MLP neurons of a small language model. Each row is named by its layer, matrix (down: output weights) and neuron, and shows model dimensions 0-255. Each number is 128 + 32 x the weight over its row's rms, rounded and kept within 0 to 255. Numbers have three digits each. A neuron's up and down rows have the sign that makes its largest values positive.
After each neuron's rows, "fires before" lists the tokens most often just after its 100 highest values on Wikipedia text that the model never trained on.

L10.down272:096112139137167112177158073113168159154107100108095136147121131110183071117059158198162160117090140196111114121111099138113080162135120186138148122108085114107117077163061129157124142187169137140134135112189119145166132082141145155159126106185128089138157121157060111144163108201120084133119110132143117145121175139139200125118107102067160125119136119152127074161175158129144086118100116117082133146146136135094164174142110168115136174129192105189067172178095103095123141105170104124125143118121121125123075144121102156118155125169152114099115127086157166136055165153100083104119121206116146117174120104199079141123207101147125092149156130128083192082154085190165102143111143075087095143098166058158100112156132129150149104159149174177179087137139180151147096117148133
fires before: " ", "2", "1", "8", "5", "3"

L9.down4:152078070057160139140191128174145158115180166130136097129111163154119117142123131157146191062117175112149181125130121070058126154153155102070166122111204095126134157108134158060145103110121137148102111094112123096086082098106136184160139206135073120128138119089137105154100131124094123115128086114091176190135097145120087182175093143139193128097119128137115122108160177129136169156140131105052125090169082141117083162132154165097148183107123059140078096134140142119175111067152126204100128141104096137091149095136152066141154115136091101097105103073116091137120148143089116116109102111104182088114118175151127154123116153087146110125186166148152115172123145112189114157126095150152135106114185145146090123113171114159174102118125104116168143138060169136227136086110106
fires before: "–", ":", "\n", ")", " –"

L11.down540:179060132095076059129114175182069107133084100124152117154127138173135175156109092121116130166128165106130123132112128103130121114128161135144136120132170158160135070075136137179119158145152100148119136128121106168127129134137123163093183096111171130129187139116198148103135123098054110164103143110116112166064163091140155038156093076123132192147149104096091098113200157084179150132140144176158117147184160123131168103101093087088095123084141116082126135103152110050192089177122081153114082137114142165104112155149166183144065090076097121137135152110132130108108175107121146135103115119047155138100123069113168146119127118107143142107087081069090163162119115095132180121162170128177142129162092127116135127091116114089103097142180140149099189117087110192045102118112110
fires before: "1", "2", "9", "3", "5", "8"

L9.down286:082092149129091148076122187196149127126077087185138160123136191083124138098146186103092110139107086142104076105120100086124162184146099129133112129119068123153098132205168155129123080082078132152112170156111146163075109138118158097126102159127135130142111154103115122108074183128122145115187075059060119074111090141187108127142142096136126126134065136123172199131118118133142122175106120123146102132148130150175072118151125101113197120091141128123112126146215156152134122165102107155150112145094131143122091160156115137127119149163188164151127139082121151110162107097132107142132114141144132140086126149072112073159184126158127182100161063098165114136141121110147130076081116106162119115174161189126220135119147130103116139094152197074082108136180152121031084097150091
fires before: "0", "ers", "res", "ary", "ar"

L11.down230:115068125099109103160203091093135062197145092112148105132131131133125146125155135158077121135131162173100164152108122116112187095159117107119148117125143112083086121107129079120122120113116125135200109138121116083179151127175131100099124152155133121115123132105117147134201105117108159062103149104149135120158098091091149175175180145107150151114121095077124176112126150128132179125119110090132103139133101117071131188107133167188164139115132079106121121084139170174151144113144117169121102140108163124136090190167166173071115103135119123143165150147172098107100179136116154117135166107097137132140162109150090168116132151135186179194166165126086149118116137178201161118199135170133066137173067156170097140176169123149132181213100140138118134088152178110000100116115146
fires before: "0", "3", "6", "1", "2", "5"

L7.down277:084113105125096116195139097183076159164136137100121137125144087130085127144177096151147195144141146179112099148131182135070160154129148091174127093120174085130184183114143106122124150093134129152136181109121188167142068179134098117197149128174127099144151116123127127147130124164126111097148169136113180089118123116100092093144146123154194147130088117109141186069086198181126190115136069126125095149173117125153120162154077147130130179147135067140079055148087145101153106145093096117088170114101161120040170108094141119102092101122077164102171121149142126109160172196139182123073155132102101169130115122132165155157157110114168115161138110095143148113079162188086119141115132121147131141158169159080140121119183130110136125165065089110090144147110170026149115132174151
fires before: ":", "2", "1", "3"

L6.down336:181133065102098101157098085067147168153162163103127162149160158117149138140205154103147088142116159073118096092148126090131139107136168096198118120125157137184121127156078153167162102127201123158104110100086115123144090101162157130163163143167084134120132151118151131134076164166077111158177113051117150149147111145107145155102125161155085107148100130135184180127083112199113068148095122093125161129147113063196113101148129084159122127116111118133124157101176202101135148160041147121139169157138148099149145097129159151117103147152090106146115138139066086141177087124045147104124083149152116122119154158127181082082122126092174173109156139095146170160158050149123114080120073114155156202100130129123097154139108126135142118147108154114113170084135104139021109126153121
fires before: "ation", "ative", "ing", "-", "ed", "ated"

L6.down544:123134140149108142109137089151155138123147112112141074145126171138167104117189095143114142180108109110139173085087172162121133082162088136142172056176178195111151127036118144160079150105109145063161125089093110172123142097108104108107184160169115129130128064134100211145106168134060119137137112147158138096114117143108115187112127105192104236114094173126058171150123197149120169136122185197179182144144128159101128152088072157085115165089132123125108162100117137122147122125142148116144148146103176115174086161120127132134110096100186115157121135082112113108122158133122102128126119111070088140117145093109136130140124122173041128146170105111100103131104091177199117107196132163076088145116169128125103159161135139084112158144131168119174128096158145146073097089150110
fires before: "2", "1", "0", "p", "8", "3"

L2.down408:117137101110099174129121117117134118117105118149169089145167105084175137144150106136089127089210144159075109136174077164147151139143098117148098166100130170127144153094131132167155159099081151173179088143090099178150152169145134135096087090143119173140119158115078091131149126142163136115082146136182156193143090135126114150049116168098124139124155125070110163122174114178130165102129144151130131116107041128198104143115098161086158132109115139142095143125139182155090133172112150143083132099160085147126121160144138138137179101167155161193118119122127155185136124119101149147092120112127099147111128160124117091144139153164133174177149122171096108096106114142179096039180136151106100168084146134160125128042253155078184137051110153152089101175139178136089121053140099
fires before: "0"

L10.down196:136129107127198139148112136148147129150113125037110138072188106057075119099091082109115152116180078207148205126093111153171148163134140178110090111117136117144114108094159151095109130112144139121075119204128127107122107120104117125130171143121149126136128082146149077084115154135102104161139114205134122138120162131130134182100164131132119151074118133143103153147075125166098089168075172117145058083156099096121146144075121132135141117049121130123140120096115106159114081146100194122172101127132189150141160088165149113094085150071160145121143122175072081173173160108127079135109165122092098135156137175131134143023148125201132166156094167096117183110088168136090156082124131095177143139147163090119120097116083073118099117160159185139155164108154171085161131099147138
fires before: "1", "3", "5", "2", "6", "4"

L7.down318:152095167134101065154131147098154136139109097067101140114143140157174101130136179091136154169119095120126184129107174123163102091114221156152155158169117152133145095118096143150088090171170099128124144149060133098134132117096152098160157105094139193105148170112107131132087138151163104140095123088127122149064156156121104105105174171133133174104060135168123170123111146120109086134091179053126131131092101086060109124194174120182130123076077161089079105146124075184146143102151200108167118096190149114122153168103166122090104171109167140109133156137123164125148069126093107111097126107113123159163177122115089094132129173136098114121137139088067107169157124131086136176090072104137165111079091177114070141171171134154097130151117095113139193142078145172044136168131087
fires before: "8", "5", "7", "9", "6", "4"

L6.down475:140187144114127131157125071109135116151162138116125087155091103160164132163121170117161136096134091111105136129160150157063119116099150173149184103096143170160187137090176122093169125115159137076100163142129098061136127094111123124164059142151154094097116140134145097086082112102106173157106174138148109074108117108130085138073135103194158148125123162120148124173149124132101178183096131061132130130155105090134098154101056112100067156131150114135133120135165122157133113124135111133121158115128165133102145100178110129106121082136098125129128099133175137088149162112200164123151061121127173114120164184142118135116117114114122136111163117132139140160125086129141164152149134135105157119151074108195152136169128086188139102122125117122122126154158126163000112086102141
fires before: "==", "===", "The", "In", "A"

L11.down474:146125127187159114190133092106151093155167127139099170114104143112128111142157174116180109183149152134172116108115174070133110179181133143090068130162170110095110092123083126130121109140093126124180166085187128118108146187146076142130184151198197107161142176157077087136173049130106104160068175081154153096141104195105100115134161169165098159132139100102165101139089143164083154132117094090129125200153109119125142160135135192137116134139071175092112058155112102168103129120126164189122119139137128155058128092179174127161110170103164082115121152157059130149113154101111166133089098172157081113119118124132101086125156122140080168115150132117126146133184111132088166100138094173060185144164168108096082166088108111107136153183094125169144122170119094133120153115121140
fires before: "6", "1", "7", "0", "5"

L7.down22:155187125130197107165092098137142154107141110109190140038129181180084053143180104134115089177125151143101153163098171097098143085182140131124160174129126115171164117070113140126132150101163097118146160100164132105095142184110117140142089102115068071160233162175100121095131121136198129106189105157131102141145142159093113118116133144092100143170163160143120147114091126166138080114156148054154181086144112109109159103155110189196176110140137184110114212128096165108119120133090170151136146087040104112095154099122085137114141106135173118124122113143138156143128131101124165156136054089119201095118175130086095136086125168143152102158098137119103095181132128133086167127095115137094136076104141133140090096114168122149132149112127093148128071127089138093074129155117143
fires before: "1", "2", "s", "0", "9"

L7.down409:113173109141156099163084061110105124165176139151111091157092101149181142133088182090162152097081085134149182088162135198062095153080115141170136137085136147130156125108129132086145133145130155106091132085155142071102122135126151133168091116159131085087093155112161109040057148126112163163102083117149110132154082142149065150104095119134144122104137108138086108139150129120109210165105133094138147087148125120129126124144086126106054181118146090094147120120180118182121151172120138119130164118166127110095103123090097131086078137136105115158145103109132101124113139116180149156136095139120184104164097220177121198093134095122076143125074111139144141159099113121130152089187100113117118166161092133176159163147088111154148095141159097113145146144112143133000084141081123
fires before: "==", "===", "The", "In", "A", "S"

L11.down592:154120168112115099112140124121183083136153152112176129139154134177137118125162095190129111138098094123153151096150129127163120153133076171171214158138150092102082165181127041141143101156160106119117163188076145165120090151167121162110180120140114103063086140168141172101125135143146103204079114111143116173140128091096141140138139188175136084134179143165087134129100133139120183119132133149124156160033170126140119133148071113132100148121146136084151149185143084135173143117124153116095077125155110107090078186155186136096154092138111150147142105122079187108137089128108177166122148096192152098151162116066101134139151119144091125128158077132097125146133063134125156074062134178183136096167129119168100116188113097167150059130186108151089085073131148126160131174127178
fires before: "ed", "s", "ly", "ing"

L7.down233:114107091154075112143108100138109144189128111106134105114150150194105151113157130117147147154128175110103115117176169139096095047149110095131188087086119138153145163089148171107140199109127111067107154101129121102142120188119103138169135132122092141086136139110062083121149158083138086135096090160118122064133170117162102165125167141177150134094128145130134198121126139106138172123123160038132112150158097155139101145138130142128133118131122167163150147145143159190139135114150115097144116063153169073113140162140177187125082131172102085105192175090097117141188150120171131093121109091107124121155125151077083134145101137125085114130158116125100113127101137082091122190119143096105085104155130117195160126143134089182087138082134149135102124161134151172000112085125145
fires before: "1", "==", "2", "===", "0", "The"

L11.down23:146084160122169150211090099155152185145175155127093161145099154081153148128093140115145156151133167117178117107116133163166123121131126141142141091160171151119203160156087146113124111154127167073115099142137147124143078139133076168148120093181146181125135164209127103176134151093060163087119134092059122126149116204116101157122114167125143173154167136109178086140107167108115116100150118091133102133122115181144116145094151108151087142149137156130149105195177106077104141124122140108113160126137119121109200207137143136125134125111110140152142139177160144128170038148119093123139127120162137136118127130184156172089176081158148161216095096080164164108169135115100112171164078128141152130129049149069120152111110136168169177080100152189129134189129105094041132134092104
fires before: "1", "0", "ctions", "ction", "2", "ict"

L2.down1:132132158075092093151117158145145131126116106145091094113147150156136078137105118166108067111152165142101183099126146189044176153106110156127102157086149144141133105145069086094129125108139129146125216153119139128139178050158090092109111147126147087162202166126167115072139136119111165111118108132136145159116100153155125088129160079132158125134120151151127095104183142144126177146074088103173116145150110122166146103143084169154135199132157138153119115072150134172080169143113115067139144157093133132134115165130152128103146074093129097101124107080135136185108085206160064131109126121061098101090135129099169065131174127096120114099098154122140179123101079161096143188148137149202046148142130136190095106083128108058108140137070174159144137079107065127094086105079106
fires before: "-", "|", "1"

L9.down315:091085096141105110161112077122053171141132132104102155095089143066130151131117122120131102117050125166152179104096137140154055155109155100088128136173122121178139157090135123082099155106167128101157110141179108141149157123170163076126122144155207107131164101170103131104126135176136132091173085078169130167128182093115098094196213135119136105146131108079100080099070103169123185105133109126110153104127105104115154116115140142142106163137123121159065087128142111114157203157202143148190098086152126065103138086112128124147102105189064144129155105160098155109087097159144113171106135147093045082093131077125151146153136131050153116120078173098128134172133105152114122085178090129076114134184142075125146087135186166164158150172155144123139114100149097107158157125145131
fires before: "2", "6", "5", "9", "7", "3"

L11.down86:080166104113159089128056144079160109185156105105120165132092077070152048160121169154127164146132140140079160161092202146116101186129159102126147188157130179107127142134104165184169140100140161119166142130117134166093161110121143177154152096174122225160148156121128087123099154178159111144162129128130160147181117129106164144142134101144107150161151123157158168121229076189139159148154073151156156090159068100123129156109092154081111161141086168142089146066152080139080089160055131157160150130133145110120175059140122115081126148096167126146119140074152085134112084162125126145171117136112128128114083171136106123146154125154097156116132153099118072185114113102111148073105134121147122083105101070142137148084181111080141096159089143058130133156150121148095106169156125
fires before: "es", "ated", "ed", "ates", "ate"

L11.down217:147140106114134126164129148161102179119193079153156113135127128081141137112106133141174144091169173096181126139111120127149195124129097147142090065091180168097165087139086151129196131172156184048126075104132092102116205132124078106098136151158148120160136202124106124126195168143134130180133122119163155162169139175154138186156104152126104114134110107163203092137158159144173129127110122116177191139147095136162065122064164131129121123105090097110128103155124129096180133184103142119085130143138120117132182081110127155100061137156135118119150116133086160139194141100120187106111112164132075147113129156163091175104155136129094118042122128070144120197163112109132117133161162094080137111159069084141130141103175108069147148077113148140150151167177165117110064104073094
fires before: "0", "1", "2", "5", "3"

L6.down10:144128136125088120091089200112119132142124071128148188183143145166160085145114100139099135144116139163146132089095135093136086010115119182162110078105139200132075168135117103177165141090134090065180137139119112154082106155123133130134140140112138154099144127203115091112127204171138125149131120091095181103140070127144104198133050184138162125128214126088109146114192148123146175060112148101144117146136113103159163091044133130132159081130123138115128122170108175130140100094136112201128091109142145114099126090116171158154148112094134085150109148148125103101153114102132149125098136130154120122130102147111053093131145123068077137121130073173080138137116137094179159136112118144104140195090148142072137145111181172102060103104123126145128128091073153108100128115054125
fires before: "1", "2", "0", "b", ","

L7.down428:130098116151105122111076125165096157149146173096143180125122165106167110100131139107211134197116230140146143152082073172162115095135125138110076086168132114105124113071136136080077101154078131120085205177184179102114169172120177147133112149140133093184119106127125144128109111155132137168182126190155080190107120108109123116152144087104165143173107125107151119031116080159157161132089160123107128143101196149132146128138148167114173137175131108130098173120109124121149144150167109131079124095155139123106089149157078207129094089084061122103170109142065097179104194174112072101155114101103141162162101138167170100118144175089149143134140114149092092150118158098115139108109111137111100107153128107122118151067122102103125057139110155184127142185098134137078149090133142
fires before: "3", "0", "2", "5", "8", "1"

L5.down197:130114120130154113119057183176077078145110106093103208134175097117107147088125136150154141101116085086109149204139073167096057128137139146141159102120154103101125152037148077129118105103105077093146153113071121079119156088112092133085137107139128160115118132108123153141142186140132121108108135115102103119133158123170151142134129101086087097141187112125108158190162112104139150094180094170104166073093163096141165134153031163192203134136132156144147136068157099088102140135087158121134105122129135106117128146111182140109120111106158184130104093084096119152209139077116153087124149142158117191159162106131149147099153106088148156150123120144137107093113092109081183142102107157198093139094195123174085140157116172130108116178153180146086171076101130157105088157178160
fires before: "ed", "s", "ing", "\n"

L10.down462:150100154150094198114071130105109140088141131174087137119139125088077107124131082100135067126133136152160119136116174155170136130107130166076041064077101146091113147102123136129123167116154116103139175089072089052128144079163148115148073080137146086084081146176105162132124126128142134135123084079114114134124109131172048146169156135119106124085096122125176094132076084112165173151140097132134100091132125133154136088130099097166159124155136165180096169150147169136131178169117088129104054160124155136130103183118120149125129100051107146142209187147112119112100166100078139142068048140111110147165136100122118100071102185139133167139160111111212112136096143142154110157094097109193152114149117191107163106152102128100091140073151111102129145131170201132070116136143157
fires before: "0", "ation", "ary", "2"

L10.down232:094104125066175126168166113123151105137161140169128099116151156164165093134171085102147135102149131175124115135099133141171160140089129132138169134210132097129112154097179134142138095169114125091155143120120152110081093095093141197103118099168111160126117078126103119097105114105108139172180155137166142181154105151141088166184134104131173121139129161136198199143116139112151134143062109147214163092143138138150090120126128121065187116115127069160098138124139133129152076086094095105147168115095126120114141167099085154160108150149118127088130154104175097163123128193096093072098096098206118084087113126137126135133139142102145137135144151154126125171103058112170155206137050175165152125107153192078163061179056167178114126128111138156153089169144108078080162080183105
fires before: "–", ":"

L11.down21:144171102092127147161133154111179163119180140121106127132139102178142125172121075172179056184120147147097104140099064121149129147173081123149104070140153103148130133106107138072125193109151144104127104109149147122147173097164164108158161122114193157122152073065140179156191129156109172106106164143172098143140098150094133173150115111102111130147142123135176155013147116136132134108108118088082168153170137152137170168138117153103135098155101154137154149151146068111172060083123151122143147076142112051108102155080074126061101223164174123121094135119131101130098149126093118096107113119080076106167089162175114143174183176109122085163151135124183157105104166121106165110146126076142164080144118119156083118110202083160112165122143118115125149104144163140139158186129160
fires before: "7", "6", "9", "2", "8"

L6.down19:162104179107089133166129074121103116098106149153191168065101068086094053116121146139150117113145174088105172161075174133153093116141174124119114125121119108127130137123191097144074179158100154177116115154091151095085094101182117128140114119155065138162130097124066133133111160202122158197151205155123148135107168192105122109143122143045150154146142135120118111129134124130175120074130152136111126120150116152093160135129163155255159155175167117153072120067079103092130128124132158135092134114125117143097107137114130172116105091151123106116104109129085140195071122106208103118165158074168075114151116133137100086135098147141113168140132128170149100128074136138162143103083143100145156122145158152166067079104122124147121098183113089134107099121153173106091086162144084
fires before: " |", "1", "2", "4"

L7.down480:072169122109140127155135153176120131191176167135159196152172076124104145130143142076183142094119127110134132116166116154127157159116147141140218169143104109132102140094151109117099122140175138130066133146097108118130113177132149118135134113108120157111119043141124134107092069121091129149114075154131126123167095114120120102150154148160179152155066118107104148135154100175091070109072130141136140071120095149077137166130168152103154157129121124083158100145146083130149141099165129113123159116122105107137188155179144136165096086135094101117134152156155100113098084138139070146140127164123122190177173208113111110040119126127104164164131129105136025138144145141165093102084116182100077072125194071053093118148111079113143137203182125150120078126057181180144106132134086
fires before: " |", "|", "c", ";", ":", " |\n"

L7.down106:077116107074154175122161078131134137122136141143122123134143090186164116165138173066088137075169099138117178183190096177142124149108168162144103142112121133114133143086151138123136143141130133137141155127128076103132144097123102138147061134176132088159100154143138081102114149107047162145166206135173136101095067138173090132100114117137094103141136155124142084140161139162146153160121161102148143149165112124144115143103067165083096103174156130121145126097125153119031080156100143125143163111126162139126136118154142119111130092117139135132126119099202100129136117156193120141148087145109159091105150184103144122145130093108113135080136150123172125170094122131113123108169143120097082119138088147255148120101148121137145137082098132139140152133119153149000164129065125
fires before: "==", "The", "In", "===", "A"

L11.down443:151124069109133166197103075072114124138130129114089141119129109130083128121162123128140108053109119162161141098132150104117141146087106150106187096186160121118057175096125126122116141126164096165144172105147098104121136203169173177105131127158163055057113157095105160091066122158112139107160101187136130078130169133169113126160168138158047115071163162100126130099106148077159103145154093163097095135197152088126136131072081130117118199161145094159146150115153102182132084104157150158162096141131182122095128037135193106137142162130134133102150098109107143141168118153146203160124109151152153062155120124092120124127109126139075142105106115106123147126166170079148128118106147145048123081138138125138117126121110141063154185190129123122085113110110125195080140189166155
fires before: "1", "ed", "2", "ly", "ies", "3"

L9.down297:128153127200117098165128105101093108147202093139135131080154168038101115116160081132137105101135120111088162127208106112153102126166124121168173129045148127122144114111124162092096160165161197099125136157148158137156151131118177091126131080154143144133109101123128139116178061133106149148100157115162129147078198104129097135112129144141138151157114111128120122092140132131178092089137100097040136066144156202085107177160153171114113129108184096137107103125111100091129068020104180124078182190139137159103114147151200101180089133067166109095114094108099105120122082112170135148130070105136098065116141090139108137177142138194119118107134163113143139143106147168157133131096134144096184129119118123127138087144084118140103086159166132137156049126123093094159087094102149
fires before: "9", "8", "7", "5", "6", "2"

L11.down157:136187083147197127198182129110128112095136104147132131122079126121094137177090132061135122161146124170145180133183100133035178111143122153107140125151143097097116145193109154117098167128162148099060142109160133130163133129100135148137139121152113149108112076201157122166116105170116090128160130148146141143087147122080140132146168160143110092083122114100109138087083160136131192156143166082120106152210094086189123210114172127139138072101115098085176069074114119121111120086117144126122127108126058089084152137135120135092145111088172099092175083163175094155124097110092160119117057177082095128199109184120130151154187117157133092134107109105124118114127148183121134066119087122140120162126144161175194132091190142102138145142167173144147137158128160158063146118152101
fires before: "5", "4", "3", "m", "6", "ification"

L10.down99:112106131170165113098107121071155136097117155181102106095146162121123081174169089129121176090108133079132135134105144082092160065177062153156136163141081106161140161092101072157163151113153169142158134110122122143153146165171111071109113140176110110090149138136080147167120118162094121198161078164126088089100119148166121110134099138123110078103139119134137148108088133140105170097088127114159136092127136142135070144182145167127183175098175139125138123148143135164180083084172111102179131214149158199139118205109117080092146133108055095124121082160106168133136124159130150148164170133135102118120128136095135088133075131117145139157177115144167131213118174131095131086135102136108062153101096138183169188132114143069156087177108152105069140169059161108104102145174064
fires before: "0", "1", "%", "3", "ern"

L6.down125:147128122118111103154161102166162090144094103119173116163169106091140134121106147118163059108112104180096109144091148123085119163123094111089136131166179120169141145125138105082101083128165096131108137153076163085163148147098205149141145093121187133176116148143193134119119107124104139101209119129097068172099080111123089168135146138163097118099147136119062092118055108146149098042137158098134052134135090141129161138090131084142109097165083090119186126074107079100085143093182117136070067162166111099059120124104113157135189134124120127161059144156062113172122149166142095145165103108166175166131127184110162149200132132074156116118170148157105084083095106083136166115093125123098111071142171126123162123140124105159098144176066155167119131140097089115170093123135109
fires before: "y", "ic", "ri", "ice", "ages", "it"

L11.down511:133081122135145074223124117134098090142144118118122122155117118148119109124127097099118116104097148159140152130134113170131146115093105174167089154189086107100156110120073099148190101102110226122149133158123068115121153099115139096120111134161133135162171063088107149159156111152145156122103146124103125168131124135170127122151086108075110175139135154142129165065140094133091168126122131082176155128189105140108167139098148144176147130101115131168147107131104161104118138140133144173142119117118092141131089169141097128047098112012104085169136168143121037072091112186134187169145141177160181107165071142151089178147161153112114132110066104111138173119118164114119191088109153068150115115125126147126161132155107148138144210117081061161133129105158167111221165182126149
fires before: "7", "5", "2", "0", "9", "6"

L11.down361:161125146177114135058122141109153085121098091139088092122167193151104149149116176171123122103153118104113147130110108145136117145085131139135198089074140116110100160099064158102019157134092100116153092048120195164113132142119124138037135117153067164100185170140137170159101078145127160126140110136131133141115090118110102165133149097203120128115059144152076121156106153127169103088126133177074152029112165185117126151127115138142084120118146122129162108099128147097145135133088157159116107162175051138154076196132148141106090093167081115131186122120151138129124158094111111150139118081141135132122154114161133102173139130088119107171107153055137095185114159144123148146167128110112109117196136162154084192112129117144110115111114129113079172089092098082091069173153087
fires before: "4", "5", "9", "3", "0", "7"

L7.down615:117081172125128135144113073102127074158129144120142115125149161114193161119130118134121141091118169112158112107127114136121103144071111124149148091130160095075112092106081151082107131137169122094131085114117160150168122080124124153125159186104177141086164141109144166079136121122112110129135092047103175164184106095157091110126138161165144142170138092125107171119072159092130093204147102144125153141150095159128099140177096107110103092183153105080140112096148120091143132161143082176123101133206202095158136095155045068140116196205112161080168105106097093118118126133132134128123070182157132129118180114145114168099150105105097096142139136171125192171117107154127117165168091050140151149141146140152108172142099128170228119106084168180187116142142130180081189171163117
fires before: " |", "–", ":", "l", "k", " ("

L9.down259:237180158140129118162174124142101142114122134074128112146126070143165113153153072106105101092115134141122173151098112162146176146127099127218134128076110165132123126103119139108126092113090166177098093133116058189115142162125081146101072096203094105102066126085164111045144091138098086095071182120127207155144177160105090092068139163084097107103126140117164146073145106142110194107147138131170146176115104185109151156111132141104110127156128098152132077130099125139078144171117090175189141094172113127149133148148117189136176137101064077074173110159129158080148143178139111150118091130111104088177140177117134146155136119082111118151168114090147158101121158092141127106102118081113140126139127144100095094151139122140136145112111088113125110138163152096024123098125118
fires before: "0", "1", "9", "2", "6", "4"

L11.down599:170148119069141163085127085099089125180173106112096107207161151132116114139116126111088068108141100145140113108140142165128097146156118125158130108148115173118172115122149106111107159107142156118135130121133148066102115126171118129070106096125189184145110112089095124154202075192148075161142112139122157169098146166144124164091121171104133057153158118159118175131074159169092175074224142130197170132166093085166152122097175153218123093128067115140087154149030104100104154192171156112142127115161140103135158132158145201119130137142143134139144126093113160109142092101093144169124147167106074162146096133150119167116130066116115186188169096110118089104123137106093122089116112121132116125112089092182161175086158177113154163134163113126127132089132154100096085089088145
fires before: "0", "1", "2", "5"

L5.down590:153118151131132104081115075153167170145123146104171100182165159081113137120142090127117119138063127155087107128091114087141052117089042130124156086110096136113063106127113126181165156059122131103125151192131123111107166102084127098116176093195087132116090127122134102116077168147095148087179155085084173144143131122171134166080097105147135126125153141113153147157042084158107091117182126158154075150071081171137097191139094083165109172157093137135083103173133088148117093165123159115117103112130120122087111131135175160127102093133090097121098142152148149156113127134214167142142155056057090135142105153104125117127137164111202133113162088175104090074118123147096102124155095139130092129165210147143119147100158111127065116153058111147118097105105135117114164176091100
fires before: " York", "ic", "it", "s", " Mexico"

L9.down615:156133092164107151174149091129130131099074077137104194154149148128135114127142118102144143118150151118157127127153113132162108134174129123146162129152134091090111169221145141138106111103113169118137106107158109175100114165139055133129131131131174146150150153099141094171122125155129117105147173133114153168104072117068159132134204160135142152145190099129201176146130116173144111091080094171083123040130151208120144136123102122104090203130122124091110107129153091114109097139146178114176073159139094113177116158099132150165098082140164055134146134117088084126104100092186066168149096206168205122179178156128126089109134110078111117138112099085156123175143149196097145148159107155089117117181059200117130128147114132112078112082101163130153094156132095192108123127109083
fires before: " |", ":", "art"

L11.down87:138131100177166151106144152120116091094208113121119125132116123186115128117125138143148196130075109129092135183171118139094140108106150105137118063167125171084159110051090151116161197140113140145099080082109125106127155103142120132114081139119134051089079139167108129079108168087139158098101123067098143167124100145108132153116106128117065135166131137107093111106085148146181133185056078168146117151167127145131076086093181132123154107179114119169143141162104142135114141155162081090174142111093138159141149158148114177094145101104150106149088160156139138125161159129122131115108135124122126143187114165109154177139050100102111135098068108133151222123180111125166090120133124130127111176180150160221099197094136161111124140118091085155134121095121109144000102149168106
fires before: "3", "2", "4", "1"

L10.down537:133106162155169102121058107188109080072139144125162160136155119122165105112076124120131129118081092165141197138132137091094150134172145111130085087136142074167139064103156149140091116123100118173184192173185090124150138088141067089051152164138160052140135136090188161115152155106115063141152145051087132125154148112139156127128225160095117189132073063131104173107154105125184112142131075109138098126148119067159122170153126137134110128149118120064106156162104120127170129162120109073119085121087125164099095163101155151152105161121170144164158173110148096190073079114132125125111133164113143197108147142113138079135110155111102117113144154139146113149131103091141136137111143108159146112145127128187114154121064081139104131157089181138228117150152137134075134089102127
fires before: "2", "1", " |"

L10.down160:113076082113116131165172168133127123092170151155141136158125116157146109156127105164101146097180172134101119123121101091118086115174095161051111088096173106136183142101100165135163109143156064102123163111150106149104039097216147121178131147175202094130183057121127119137118107096107129153178077128158054161169204147108118132138146129126144128127198156123123156104150152129137079108071172163129103183147170131133112181150139136162187138133198074141125146142120138130114137103139106132083133111177151105197080161151133152113124176068114058134124079155134143122103143153112086099177119187163159108157138135142126141062126122089095093083086166103108147102126116103151116132124138168093106091135165133139156137205114098137153120216098080151180111110111147140170127144154123
fires before: "2", "1", " ", "9", "3", "8"

L10.down224:131071140180106127119101136098080130183088131132138102146111113178102109129175128150154103127139165137128171085114132146157082129121123150132101144155125168156146083109142106114109133184126132178116143085127112088131150176129069160179074129154071106167134099170094158211146065113109076126111094215070143093154124161093098114111139136166132103135129104111125160121135152138043122107170116146167099098075110161128150111143144095111127130184093183158110118119106151143127137112116133132185112149095159121165141194072083136102089150123144106198149132122184135099142113155102083104069130101135120135147139085075087092132118136114082099137162042077143103167081160109132099105089085121115134079020091128121085169103186099125064121156139107127083103090162088138032119120102128
fires before: "1", "2", "9"